python train.py --n_layer=11 --d_model=576 --n_head=9 --n_kv_head=9 --head_dim=64 --d_mlp=2880 --vocab_size=32768 --activation="swiglu" --norm="rmsnorm" --norm_place="pre" --norm_eps=1e-05 --positions="rope" --rope_base=1000000.0 --rope_fraction=1.0 --qk_norm=false --attn_scale=0.125 --bias="none" --tie_embeddings=false --parallel_block=false --init="orth" --init_std_qkv=0.0215 --init_std_o=0.0 --init_std_up=0.0215 --init_std_down=0.0 --optimizer="muon_variant" --lr=0.0136 --lr_mult_o=4.0 --beta1=0.9 --lr_head=0.00652 --grad_clip=1.0 --warmup_steps=200 --schedule="wsd" --decay_fraction=1.0 --decay_shape="exp" --final_lr_fraction=0.0 --batch_tokens=262144 --seq_len=1024 --doc_mask=false --train_tokens=935600000 --steps=3570 --dataset="wikipedia_en"
MLP neurons of a small language model. Each row is named by its layer, matrix (gate and up: input weights) and neuron, and shows model dimensions 16-143. Each number is 128 + 24 x the weight over its row's rms, rounded and kept within 0 to 255. A neuron's up and down rows have the sign that makes its largest values positive.
Before each neuron's rows is what it responds to, as a language model described it from the Wikipedia text at the highest values.

Fires on a split-off initial "F" or "f" that begins a longer word or name, such as f|iasco, F|oucault, F|ouzair, F|.S.U. Weaker hits land on scattered whole words like national, right, king and day.
L4.gate1969 [123 110 147 111 167 180 106 145  91 129 139 107 112 119 150 126 100  82 123 108 135 147 121 132 161 108 154 160 117 189 136 122 111 120 162 128 151 132 133 108 153 125 109 152 141 134 181 141 105 110 187 127 122 154 123 135 151 122 143  71 143 131 132 140 127 130 144 136 144 158 121 173 132  89 128 146 138 151 115 124 140 109 127 126  93 109 134 109 154 123 119 129 158 143 138 112 140 140 133  94 126 106 143 148 173 121  75 124 109 118 110 132 114  89  85  85 124 140 159 148 108  77 140 128 127 111 147 144]
L4.up1969 [149 110 121 120 133 134 118 159 154 123 123  96 120 129 125 135 104 110 129 148 122 144 106 108 150 115 163 118 140 113  95 144 108 150 148 114 139 161 139 111 122 153 106 156 159 178 157 149  68  89 213 116 140 106 106 125 146 113 161 102 134 154  70 152 127 145 126  99 156 145  96 127 145 102 166 145 151 129 102 116 102 122 118 137  83 131 148 100 116 136 138 140 159 137 159 120 143 137 170 123 102 142 132 120 142 141  88 135 120  90  78 148  80  82 102 160 125 130 130 125 118 125 115 158 133 110 170 146]

Mid-word pieces, often after a hyphen (-proposed, -backed, sup·remacy, hal·oc·arbons), and linking words before a phrase (part of, along with, bounded by).
L8.gate572 [ 87 162 141 155 109 120 118 133 110 147 213 142 135 196 131 132 113 114 149 117 135 161  81 117 128 126 129 172 150 138 157 110 139 119 115 109 145 116  82 109 130 164 101 169 139 190 144 143 134 124 132 105 122 126 123 129 126 139 107  75 120 121 160 161 131 138 181 164 176 143 145 183 130  98 132 134 151  99 168 140 132 118 114 156  99 187 129 152 144 126 140  97  94 139 130 131 126 113 132 144 104 112 127 113 145 133 120  90 122  86 119 118  87 136 124 131 160 193 131 111 145 123 126 112 133 133 146 135]
L8.up572 [ 91 115 111 145 129 114  87 115 123 170 157 141 114 143 141 156  77 137 148 133 159 179 122 118 112 122 166 121 104 127 129 125 134 108 102 103 150 106 115 152 156 122 153 162 136 145 155 113 137 127 134  74 121  94 129 128 158  91 116  90 141 139 176 118 137 163  88 122 182 144 126 124 144  81  82 162 128 141 143  82 141 121 115 112 146 169  92 124 132 136 113 160 126 107 120  81 126 125 103 118  83 135 137 103 132 126  68 134 167 129 154 152 113 115 120 155  89 107 109 133 126 118 186 149  96 115  91 113]

Words completing a verb phrase before a preposition or complement, like him after made or keep, became part, his support; also table cells such as MF, FW.
L7.gate445 [129 109 156 143 130 117 110  88  74 156 103 136 150 151 128 109 121 141 143 104 137 139  67  83 148 114 118 160 117  92 142 142 143 140 144 157 118 174 100 137 147 146 120  68 130 102 139 117 181 113 149 160 124 118 146  88 150 129 148 177 167 122 139 121 128 107  91 159 114  95  98  99 106 144 107 169  77 101  82 116 135 119 110 144 185 124 164 144  96 141 111  86 164 100  89 179 148 138 144 158 165 116 120 110 121 146 131 126 139 179 131 160 143 121 130 120 151 106 144 163 146 128 140 116  93 154 117 114]
L7.up445 [153 118 162 149 106 140 132 134  89 147 115 145 105 128 155 137 149 172 104 109 142 150 178 106 157 126 173 139 101 216 117  81 139 136 137 118 126 120 127 130 131 123 164 148  93 191 121 125 134 113 118  99 120 121 138  84 109 120  94 136  98 124 115 115  80 144 129  93 154 170 141 134 112 147 159 129 149  82 117 143 143 122 165 128 155 140 109  94  89 115 141 138 108 156 113 129 141  62 129 114 136 114 159  66 150 141  79 120  99 148 101 138 128 154  85 138 153 135 110 115 126 158 131 113 139 125 137 120]

Fires on the token that closes a named venue or institution and leads into its location: commas, "in", semicolons, as in "Towson University in", "Kensington High Street,", "Memorial Stadium;".
L4.gate1922 [157 148  78 142 112 122  94 153 138 147 104 165 170 126  79 178 134 142 139 157 120 137  96 154 146 148 137 129 139 141 107 147 143 131 112 124  90 122 110  90  86 156 121 103 153 129  97 120 109 135 105 148 125  95 126 115 157  95 124 147 141 120 115 148 152 136 114 149 161 150 120 133 129 162 147 128 141  94 130 132 167 133 106 133 112  77 106 150 114  88 157 120 142  89 120  85 113 148 139 127 108 158 146 126 126  98 117  67 136 138 120 140 126 135 157 110 147 173 126 141 113 132  89 122 155 144  90 113]
L4.up1922 [158 132 127 140 124 165 137 164 107 136 137 163 140 143 127 137 138 119 100 128 135 155  98 138 114 143 141 129 147  97 169  79 158 120 166 114 106 114 145  91 170 158 143 140 152 137 114 183 163 124 129 112 111 107 165 172 107 140 116 108 123 142 156 126 128 163 161  87 138 116 157 150 102 173 145  90 139 168 108 125 112 128 104 102 123 116 148 126 115 142 136 122 116 125  92 125 121  86 115 118 117 176 110 159 110 104 154 122 164 140 145 158  93 192 100 130 150 149 140 155 112 133 120 124 140  84 158 117]

Final token closing a date or time reference, mostly a year's last digits as in 16'55', 177'9,' and 48' BC', also War, season, death.
L4.gate211 [199 124 113 181 153 146 132 106  85 126  99 125 112 134 153  86 139 115 126 149 113 123 149  88 103 120 138 162 139 129 196 116 131 122 140 139  91 153 156 180 181 108 140 146 148 132  81 139 140 146 172 100 118 120 127 159 131 125 130 136 119 151 136 123 174 140 118 143 118  93 104 181 167 136 148 149 130 145 160 160 140  83 183 115  86 163 124  99 118 100 115 117  96 137 136 161 142 131 107 154 158 117 161 119 145 121 145 138 159 154 100 160 145 127 140  90 119 142 107  83 149 132 120 125 103  99 140 116]
L4.up211 [139 136 158 155 147 130 148 132 146 130 115 162 109  84 114 103 146 160 153 156 102 124 146 164  86 113 138 118 123 110 139 127  91 124 166 119 140 178  72 120 177 138 147 153 178 124 160 156 181 113 136  99 154 109 196 141 159 111 125 122 180 136 162 163  85 126  70 166 136 111 103  96 120 148 161 153 111 156 160  95 128 134 118 138 143 131 132 123  76  97  98  93 125 104 147 144 106 100 125 151 149 100 131 121 176 146 117 150 111  80 142 125 124 119 149 117  95 142 102 117 136 156  77 118 104  97 114 109]

Last word (often a common noun) of multiword proper names and work titles, as in Killer Shrews, White House, Golden State.
L4.gate1531 [138 127 105 105 103 117 140 124 147  88 127 142 108 124 118 141 128 103 139 137  91 107 119 162 151 102 153 132 152 148 108 143 123 130 141 131 176 174 102 112 179 137 129 146 198 100 119 102 119  98 108 113 127 100 131 165 151 122 164 155 101 127  86 102 132  78 142 131  90 122 115 110 144 133 127 138  85 116 164 155  89 122  96 131 121 123 133 121 118 124 132 120 127 145 100 119 130 116 120 111 114 149 129 128 139 114 153 127 158 161 118  99 151 175 117 138 140 141 152 125 113 167 101 149 175 155 110 123]
L4.up1531 [108 109 144 100 136  58 121 182 160 116 115 103 133 154 131 128 131 126 105 157 123 132 116 150 133 162 141 146 120 149 101 113  99 130 147 131 124 121 121 135 114 141  86 102 165 108 118 144  91 135 130 158  65 150 111 152 165 130  96  95 130 149 134 148 120  94 109 122 130 104 119 148 125 174  97 136 111 141 116 112 116 109 193 105 124 194 137 131 136 174 122 134 115 124  97 145 103 148 138 147 143 139  96 148 146 103 138 113 154 158 105 112 121 135 174 110 161 129 131 151 150 104  97 164 153 163  96 190]

The word part in part of, took part and the northern part, plus role and relation links such as as and colon in cast lists, counterpart, among.
L4.gate1106 [125 166 124 183  82 153 119 108 119 149 115 132 138  93  97 112 138 130 109 150 128 119 128 117 143 126 141 126 155 130 135 117 165 132 119 124 116 133 190 151  94 118 114 106 111 135 135 138  60  93  73  96 134 109 117 135 127 110 109  85 114 148 181 118 135 136 138 131 142 185 168 132 166 175 147 168 119 142  73 129 174 143  99 120 136 118  91 147 111 117  96 108 146 119 119 106 128 128 158 110 110 117 134 126 172 145 128 132 121 142 165 119 122 124 147 142 167 158 130 101 126 117 118 168 118 126 179 123]
L4.up1106 [111 186 110 121 147 125 129 107  97 121 112 141 136 151 132 122 131 150 171 131 112 142 136 147 135 119 111 124 171 151 150 155 110 145 132 133 132 107 110 133 160 105 103 133 135 140 154 127 147 125 147 104 151 170 120 117 123 168 156 141 134 119 117 108  88  92 116 128 118 136  84 125 154  88 158 163  97 122 101  93 116 156 150 160 172 129  97 124 154 139 118 125 108 118 138 152  94 105 112 113  63 163 120 166 126 123 100 114 142 140 162 118 124 139 147 117 117 106 116 123 163 150 140 121 137 109 118 156]

Word pieces inside non-English titles, names and institutions, mostly German, in citations, such as Sch(riften), Medizin-ische, Kunsthistoris-ches; weaker on their or its after At or During.
L7.gate2113 [120 125  83 124 126 177 146 135 146 135  62 113 124 142 181 140 134 105 144  64 154 118 157 132  64 116 145 109  86 106 149 107 138 149 131 118 119 142 151  92 120 150 125 101 119 139 177 117 119 159 125 100  76 122 156 123 108 121  94 112  99 131 100  54 179  91 114 135 188 135 107 148 126 169 144 119 101 169 132  86  93 140 118 152 132 148 110 132 147 167 146 125 106 134  99 141 140 159 178 129 112 164 132 153 152 182 130 137 130 152 121 175 106 158 124 103 109 114 115 183 107 132 146  97 124 124 162 108]
L7.up2113 [104  92  78 122  80 166 185 159 160  79 137 126 136 163 103 119 125 140 121 123 153 153 166 121 114 126 138  92  99 163 150 159 123 139 141 125 127 117 120 136 159 122 166 167 112 123 188 157 128 154  83 140 150  94  74 101 126 159 163 115 176 137 150 101 100 153 145 170 146 120 133 142  87 111 149 113 100 118 194  76 110 155 143 120 114  96 150  78 126 134 125 160  99 143  82 126 114 102 142 147  96 148 102 141 118 139 134 131 146 100 111 150 132 147 132 112 122 142 144 127 131 158 103  72 148 151  93 162]

Tokens finishing a factual historical statement: passive participles after was (proclaimed, consecrated, overthrown, given), year-ending digits (10'80', 1767–18), and objects like him.
L8.gate2302 [145  91 121 176 115 163 166 141 129 174  98  88 141  72 114 122 130  80 117 113 138 121 147 132 207  83 113 133  86 127 112 123 128 155 133 137 124 168 103 119 151 145 192 118 126 141  45 144 147 156 149  90 153 146 137 131 147 154 126 135 147  97 148 115 139 145 137 103 119 114 111 122 133  64 135 152 114 134 140 113 116 117 171 146 137 118 148 144 133 173 120  99 138  82 113 164 103 106 160 128 124 141 127 142 123 108 123 178 160 117 112 133 117 152 144  97 121 130 133 158 153  86 168 106 114 177 123 137]
L8.up2302 [138  97 156 126 137 115 142 134 109 118 149 134 102 162 143 128 140  97 120 114 161 118 141 123 112  93 159 140 139 118 168 136 135 122 114 118 137 107 152 118 109 135 155 153  80 122  81 135 154 125 149 136 139 159 128 122  81  97 100 123 137 108 107 101 138 160 126 125 170 140 146  94 124 159 129 109 166 110 129 170 151 147 149 124 160 120 138 153  98  98 104 103 129  96 116 146 134 141 142 136 108 110 114  94 111 114 121 119 129 142 130 180 114 100 103 137 113 152 100 123 145 154  91 111  93 154 138  90]

Articles and prepositions in the middle of capitalized titles and names, such as "Music in the Air", "Queen of the Gypsies", "Band of Gold", "Democratic Republic of the Congo".
L7.gate2223 [ 84 144 121 108 156 177 113 103 117 123 120 155 162 132 109 130 106 133 122 131 137 118 122 115 143 151 155 116 119 133 139 181 139 101 148 126 171 154 125 112 154  80 123 165 119 147 147  98 140  84 140 114 168 127 148 172  97 117 122 133 125 129  77 129 149 143 116 104 179 146 103 117 178 110 138 161 139 175 131 163 111 125 166 116 112 166 102  86 135 112 149 126 137 117 135 121 119 113 180 138 114 132 171 127 137 121 144  91 139 136 113 140 132 137  86 140 149 137 126 156 134 110 109 139 127 138 116 140]
L7.up2223 [142 123 108  96 137 135  90 152  78 142 116 121  87 133 125 157  78  78  83 116 121 148 124  86 137 148 164 147 139 137 122 114  86 134 146 153 143 159 140 131 132 140 129 126 116 123 144  61 136 131 151 131 130 166 123 144 147 107 141 142  95 150 121 126 132 118 153 120 195  88 141 139 167 144 139 142 119 103 160 149  97 116 126 176 144 139  98 127 128 127 108 143  97 115 112 162  94 181 117 111 100 116 160  88 150 110 127 125 158 142 129 143 104 155 110 106 100 114 146  98 119 113 116 118 133  99 106 164]

Mid-word pieces of chemical and disease names and the function words right after them in medical or chemistry prose, e.g. p-hen-oxy, diab-et-es, histamine and, died of.
L8.gate2693 [107 112 135 157 112 115 124 142 174 151 121 157  85 159 127  96 127 145 134 176 126 113 139 110 146 117 163 130 154  90 137 109 103 142 116 115 126 158 126 116 177  76  77  74 141 154 186 153 101 161  98 135 140 150 101  96 116 161 135 132 152  98 132 128 126 131  92 111 137  77 121 100 105 110 120 117 159 101 145 125 136  92 124 145 147 107 114 125 134 141 169 201 121 155 112 135  74 122 124 144 126 137 105 151 133 145 150 139 126 128 142  99 167  81 168 133 129 115 109 160 141 118 130 123 149 103  75 117]
L8.up2693 [ 97 129 158 124 141  87 110 154 145 101 128 145 136  95 145 134 129 150 149 102 125 118 121 166 130 137 179 154 138 124 159 145 154 134 154 132 109 151 122 119 132 120 142 118 167 134 128 105 169 171 135  96 134 170 118  94 130 116 135 142 111  95 155 107 113 129 122 129 173 151 120 148  80 113 148 148 150 171 137 124  98 113 130 113 133 134 147  68 136 115 122 129 127  95 114 117  90 107 121 145 128 128 160 156 133 130 132 131 103 127 123  95 110 172 129 124 128  99 100 115 112 115 136 146 170  85  99 135]

Opening one-letter or short word-pieces of multi-token proper names, mostly player surnames and club or place names in football tables and match reports, such as F(ouzair), G(ato), East F(ife).
L8.gate2277 [117 177 112 147 113 119 140 133 143  83 119 116 138 105 139  93  92 101 114 152 135 164 157 111 101 107 115 144  73 139 133 161 104 124  93 134 136 108 162 153 117 104 126 153 191 110 102 143 131 112 133 112 131 122 116 160 138 102 120 135  75 140 108 125 151 127 136 140 131 130 108 141 116 153 164 105 134 112 106 131 131  94 132 168  99 123 136  89 135 132 137 121 159 121 114 114 114  93 126 186 151 170 123 149 126 162 120 101 137 132 111 165 121 115 153  98 118 165  91 131 144 157 130 133 122 122 144 161]
L8.up2277 [115 182 179 126 125 113 151 172 150  88 107  94 134 120 126 101 133 146 155 118 138  96 148 127 119  86 124 145 110 105 136 125  73 133 142 125 130 125 124 129 128 103  81 173 192 126 101 101 119 118 147 129 108 116 100 125 157 129 132 107 106 118 116  99 155 139  90 148 116 112 146 126 102 120 125 126 162 114 133 118 146 154 150 147 146 168 112 106 113 115 118 132  89 153 110 179 124 119 145 150 191 155 111 141 130 107 120  87 114 193 142 120 112  95 172 126 157 155  88 153 135 118 129 126 154  88 147 150]

Fires on early or middle subword pieces of rare proper names, mostly surnames, brands and places, often in tables or lists, e.g. ZA-K-SA, Cre-ighton, Pet-rop-avl.
L7.gate1819 [106 128 133 121 118 140 151 174  93 160 128 135 116 136 101  83  95 145 152 138  98 123 125 161 110 115 128 115 121 120 149 157  92  56 127 123 114 167 163 139 127 132 139 119 102 120 154 117 128 149 106 128 162 122 133 105 123 136 130 134 118 133 100 141 156  92 132  96 190 119 101 108 115 139  98 120 106 146 154 166 103 121 169 108 103  96 125 146 154 158 127 149 123 151 146 138 162 124 129 106 151 119 181 108 103 141 109 128 111 113  96 133 158 105 119 138 124 121 126 157 147  90 116 145 112 100  76 163]
L7.up1819 [ 98 111 171 167  88 168 160 120 132 103 148 138 130  89 111  99 117 131  98 124 132 142 167 110 163 106 132 142 138 113 109 180 119 140 117  97 128  72 134 136 110 177 140 111 102 108 140 143 137 104 100 153  99 179 109 127 140 159 168  99 143 127 150 161 104 179 122 118 124 128 107 139 131 132 107  89 148 109 108 180 116 101 139  92  84 136 133 189 115  82 123 119 138 112  94 101 143 140  60 118 144 116 136 186 130 155 141 123 123 121 131 131 125 134 127 163 123 139 153 148 124 130 172 135 138 119 143 103]

Tokens inside or just before names of schools, museums, publishers and places, especially after "at", "studied at" or "Education:", such as the Albany Academy, Kunsthistorisches, Shoreham.
L8.gate56 [183 155 126 123 116 134 146 134 147 139  93 136 154 116 124 138 110 102 137 104 164 140 142 119 124 127 140 147 152 121 159 160 105 181 140 147 105 133 123  86 160 101  83 110 129 165 117 160  98 131 126 121 125 130 110 147 112  97 116  88 128 144 126  93  77 128  89 140 143 106 108 125 115 133 117 120 162 138 140 148 115 129 133 156 117 137 111 115 119 125 123 139 133 133  97  93 163  90 122 144  96 137 135  94 147 138 139 123 129 107 150 103 126 167 116  98  86 163 144 158 154 116 161  96 133 131  95 137]
L8.up56 [ 94 154 138 120  99 196 154 152 124 143 102 140 147  85 139 114 162 129 133 146 141 120 164 118 119 143 128 110  97 156 126 174 114 160  77  99 106 154 121  84 135 109 109 147 110 121 136  79 111 176 107 125 149  95 155 146 163 130  95  97 165 131 159  83 103 101 111 134 112 122 125 152 100 167 125 138 119 134 122 181 107 117  90 150 125 144  78 168 127 119 159 139 137  97  97 115 133 132 119 147  81 150 139 143 107 136 135  99 136 112 105 105 111 142  69 149 137 129 116 136 150 129 120 104 146 120 146 115]

Line-initial dash bullets in infobox-style key: value lists and pipe characters opening table rows, e.g. "- ChEMBL:", "| UniProt".
L4.gate1461 [ 90 131  95 101 101 147 146 128 149 131 134 128 114 115 154 122  93 124 110 156 110 125 145 137 151 139 135  93 149 118  89 156 103 103 162 128 130 139 146 125 118 144 110 164 135 126 102 140 156 144  70 137 135 123 111 156  92 140 131 183 177 120  99 112 146 136 129 146 157  70 131 126  90 147 125 126 164 132 142 151 151 143  73 183 168 109 105 139  79 135 113 131 146 160 108 136 129 111 160 181 162 131 127 112  96 144 187  75 121 142 163 129  95 138 138 148 122 120 110 107 111 130 119 157 154 125 150  86]
L4.up1461 [113 146 115 120 126 133 122 145 136 169 136  86  96 166 139 136 150 113  90  92 115 138 147 130 117 159 146 109  92 120 152 132 157 106 116  98 143 129 122 116 131 133 127 182 150 131 107 138 177  98 151 138 141 102 120 105 120 140 136  85  74 115 145 163 113 163 136  93 101 155 148 161 122 144 134 134 129 130 145 106 129 130 144 106 109 185 132 169 137 159 129 121 158 136 138 123 135  78 141 159 135 130 164  98 150 137 101 121 154 107 104 142 167 142  77 143 142 142 115 123 153  89 124 102 141 143 141 164]

Inner subword pieces of rare words, usually proper names, that are split across tokens, such as eb in Rynkeby, omp in Pompey, chw in Botchwey.
L8.gate1523 [143  93 128 122 163 131 112 113 113 155 110 110 117 130 135  94 125  83 100 126 106 109 107  95 130  84 112 123 140 127 142 157 130 139 117 138 112 146 128 184 122 121 114 135 118  91 102 160 126 124 141 113 162 135 140 172 143 119 188 113 122 142 123 168  85 156 172 107  83 115 145 125 170 154 152 123 156 125 107 127 105  90 156  77 108 138 138  91 129 111 164 103 133 103 144 135 153 127 136 120 140 109 114  86 119 185  89 104  99 144 136 163 153 136 100 134 132 101 111 125 131 143 118  92 116 116 181 141]
L8.up1523 [ 59 149 135 105 137 110 130 141 124 134  93 139  94 131 163 122 144 114 146 127 152 157 126 118 114 111 114 121 101 207 163 135 179 143 118 179 112 106  99 144  90 118 176  84 129 134 121 130  95 165 102 136 122 121  81 152 112 131 138  93 148  89 186 122 121  72 142 110 145 147 120 112 134 137  67 154 150 131 120 157 115 116 179 130 135 119 124 111 150 123 112 160 103 153 126 134 135 115 121 108 137 132 139 170  95 129 127 148  91 149 141 144 163 125 139 159  95 128 135 130 103 159 144 124 112 118 140  90]

Opening token of a new entry in infoboxes and tables, such as the "-" starting a field line (Operator, Awards) or a cell's first number.
L8.gate533 [110 139 116 133 128 131 161 104 178 143 146  98 106 157 107 149  93 118  91 120  96  72 120  94 120 160 138 119  87  86 118 120 136 115 146 138 107 142 111 129 130 110 173 118 119 132  76  67 127 137 111 146 130 104 116 105 129 128 137 141 133 142 143 138 147 150 108 120 134 129 142 127 131 124 114 149 133 112 123 153 155 100 101 122 140 133 101 172 114 114 117  88 114 131 175 157 154 146 160  94 147 119 149 104 133 145 153 134 153 149 147 110 171 108  78 146 155  86 117 158 119 100 109 136 113 111 110 105]
L8.up533 [159  78 141 104 121 129 101 122  97  84  78 131 131 144 143 149 124 150  84  65  92 112 128 147  82 142 140 123 143  99 135 175  99 152 126 106 104 112 123 123 156 115 108 127 143 145 137 113  95 137 104  65 130 146 150 136 115 152 125 105 114 142 111 156 137 160 139 106 138 130 110 141 150 143 157 163 127 124 148 132 121 103 111 122 137 146 106 148 116 117 112 123 104 139  65 113 129  95 130  92 131 116  80 122 134 148 163 163 123 100 102 100 141 116 146 178 123 136  88 111 142 146 115 156 117 104 115 150]

Fires on the word right after a sentence subject or modal in expository text, mostly verbs or adverbs such as can also, can be, is, occurs, expressed.
L4.gate864 [136 156 155 134  90  86  79 132 159 130 133 101 104  95 134 113 106 148 139 161 140 179 156 141  92 133 115 128 139 162 165 146 143  73 140  94 122 157 108 132 125 116  90 116 152 130 127 160 153  98 107 132 123 128 122  93 152 118  97 122  88 117 180 116 102 111 125  95 123 104 118  95 138 135  92 115 163 149 138 159 115 102 130 106 170 104 182 118  92 123 115 162 128 133 111 141 139 102 178 156 136 109 139 145 129 128 100 148 150  84 145 149 169 142 171 135  87 150 109 125 120  97 126 127 122 152 120 158]
L4.up864 [112 157 136 108 123 100 128  88 126 102 130 132 176 149 129 136 131 135 124 140 113 121  82 145 115 104 147 150  93 140 113 136  99  85 173 108  89 152 107 121 118 135 160 116  96 175 137 123 149  98 103 126 138 127 115 140 116  83  99 173 120 123 139 125 170 153  97 155 143 152 141 150 133  96 145 191 181  97 146 109 143 163 123 114 151 118 149 117 114 129 135 141 133 139  90 154  66 120 150 116 112 120 124 136 146 109 136 149 162 138 107 147 132 147 157 124 167 105 103 166 120 152 133 120 164  98  85 106]

Word-internal pieces of words split into several tokens, strongest in chemical and pharmacology names (p-hen-oxy, meth-an-ol, neurop-ept-ide), also openers like autom, tra, prem, and ISBN digits.
L7.gate275 [114  81 150 147 124 129 112 125 115 126 133 191 175  81 117 145 118 114  99 166  99 148  96 141  47  99 165 133 136 129 125 172 134 131 104 136 144 124 118  90 123  78 140 141 142 147 181 131 105 114 135 130 159 129 105 155 163 123  93 115 110 131 126 112 109  74 130 129 127 102 114 124 170 126 132 138 164 166 163 121 109 118 166 187 140 106 108 112 119 108 168 137 173 121 120 152 101 135 118 121 146 140 152 117 147 137 132 100 104 136 153 142 131 121 126 135 122 114 135 125 125 104 126 111 110 117 148 162]
L7.up275 [126 103 141 145 138  95 150 107 172 114 146 116 120 128 116  75 127  96 111 129 119  97  97 113 110 114 148 122 176 129 107 148 144  46 145 124 118  97 135  60 135  81 113 120 140 128 128 135 139 136 130 123 148 139  96 120 113 104 140 107 119 105 132 107 122 150  84 171 133  86 106 157 119 125 163 151 118 154 126 119 117 126 140 124 161 166  98  80 108 124 162 144 111 153 132 149  88 114 158 140 133 131 143 152 112  93 107 121 119  87 130 147 122 103 136 127  89 109  81 125 153 153 138 139 139  95 142 126]

Tokens in the middle of multiword proper titles or names such as songs, shows, films and businesses, e.g. Music in the Air, Gray's Inn, Deepest Blue.
L8.gate1626 [100 130 124  89 148 149 163 157 122 138 111 126 103  96 102 114 109 120 102 157 163 109 104 113 154 117 184  84 140 113 173 105 127 106 130 162 163  95 114 167 126  83 115 108 142  95 108 102 141 100 151 129  97 128 156 136 127 105 142 111 163 105 105 164 184 109  85 114 138 152 152 141 126 120 132 122 117 142 150 103 103  66 134 124 130 108 101 152  99 113 150 187  92 129  97 139 180 110 127 109 110 108  92 148 115 117 148 129 125 139  69 155 125 123 100 100 122 149 158 153 113 129 105 125 106 116 113 157]
L8.up1626 [115 163 147  75 122 131 121 135 148 145 147 142  90 112 131 116 143  95  87 109 100 123 101 109 142  90 151 195 122 122 155 143 137 114  89 132 154 169 107 101 129 155 125 131 134 137 173  95 103 115 147 134 106 144 151 127 113  74 154  91 109 149 129 123 149 129 105 154 152 156 129  96 136 131 150 127 129 118 127 164 132 148 168 120 136 168 105  90 126 138  94 117 135  84 109 118 151 130 151 160 147 137 114 161  95  77 113 139 146 130  88 112 121 156 125 154 141 146 130 125 128 144 136 152 154 168  77 118]

Small number tokens opening a number, mostly in pipe-delimited stat or sports table cells (| 26 |) or as day-of-month before a month (27 April).
L7.gate2034 [ 81 156 181 141 118 131  99 133 123 138 169  81 161 145 127 117 153 116  83 130 152 125 114 155 149 172 116 173 123 150 118 133 146 128 120 109 132 120 104 118 147  86 131 112 157 134 114 101  94  82  57 108 117 149 148 132 100 154 175 128 179 106 131  93 156 145 140 151 146 162 166 144 110 104 148 125 111 126 134 149  99 127 157 130 174 122  93 156 142 158  98 163 166 155 154 165 115 131 113 103 148 103 128 111 116 137 116 109  72  72 136 146 137 109 127 127 148 133 105  93 108 114 127 153 157 157 135 164]
L7.up2034 [126 107 122  92 157  86  93 128 112 119 108 144 101 130 131 106 142  95  94 144 159 132 120 126 106 130 159 116 159  84 115 137 121 102 143 136 115  99 100  94 121 161 130 138 118 131 134 170 120 129 139 131  97 142 150 146 109 142 114 148 135 112 116 126  95 139 147 124 137 195 126 147  69 115 134 129 143 152 154 102 138 142 148 157 138 102 113 122 157 113 121 116 158 155 115 148 112 144 139 125 136  76 147 117 143 165 110 136 125 153 130 124 168 142 156 135 148  90 106 140 113 152  92 181  87 159 157 158]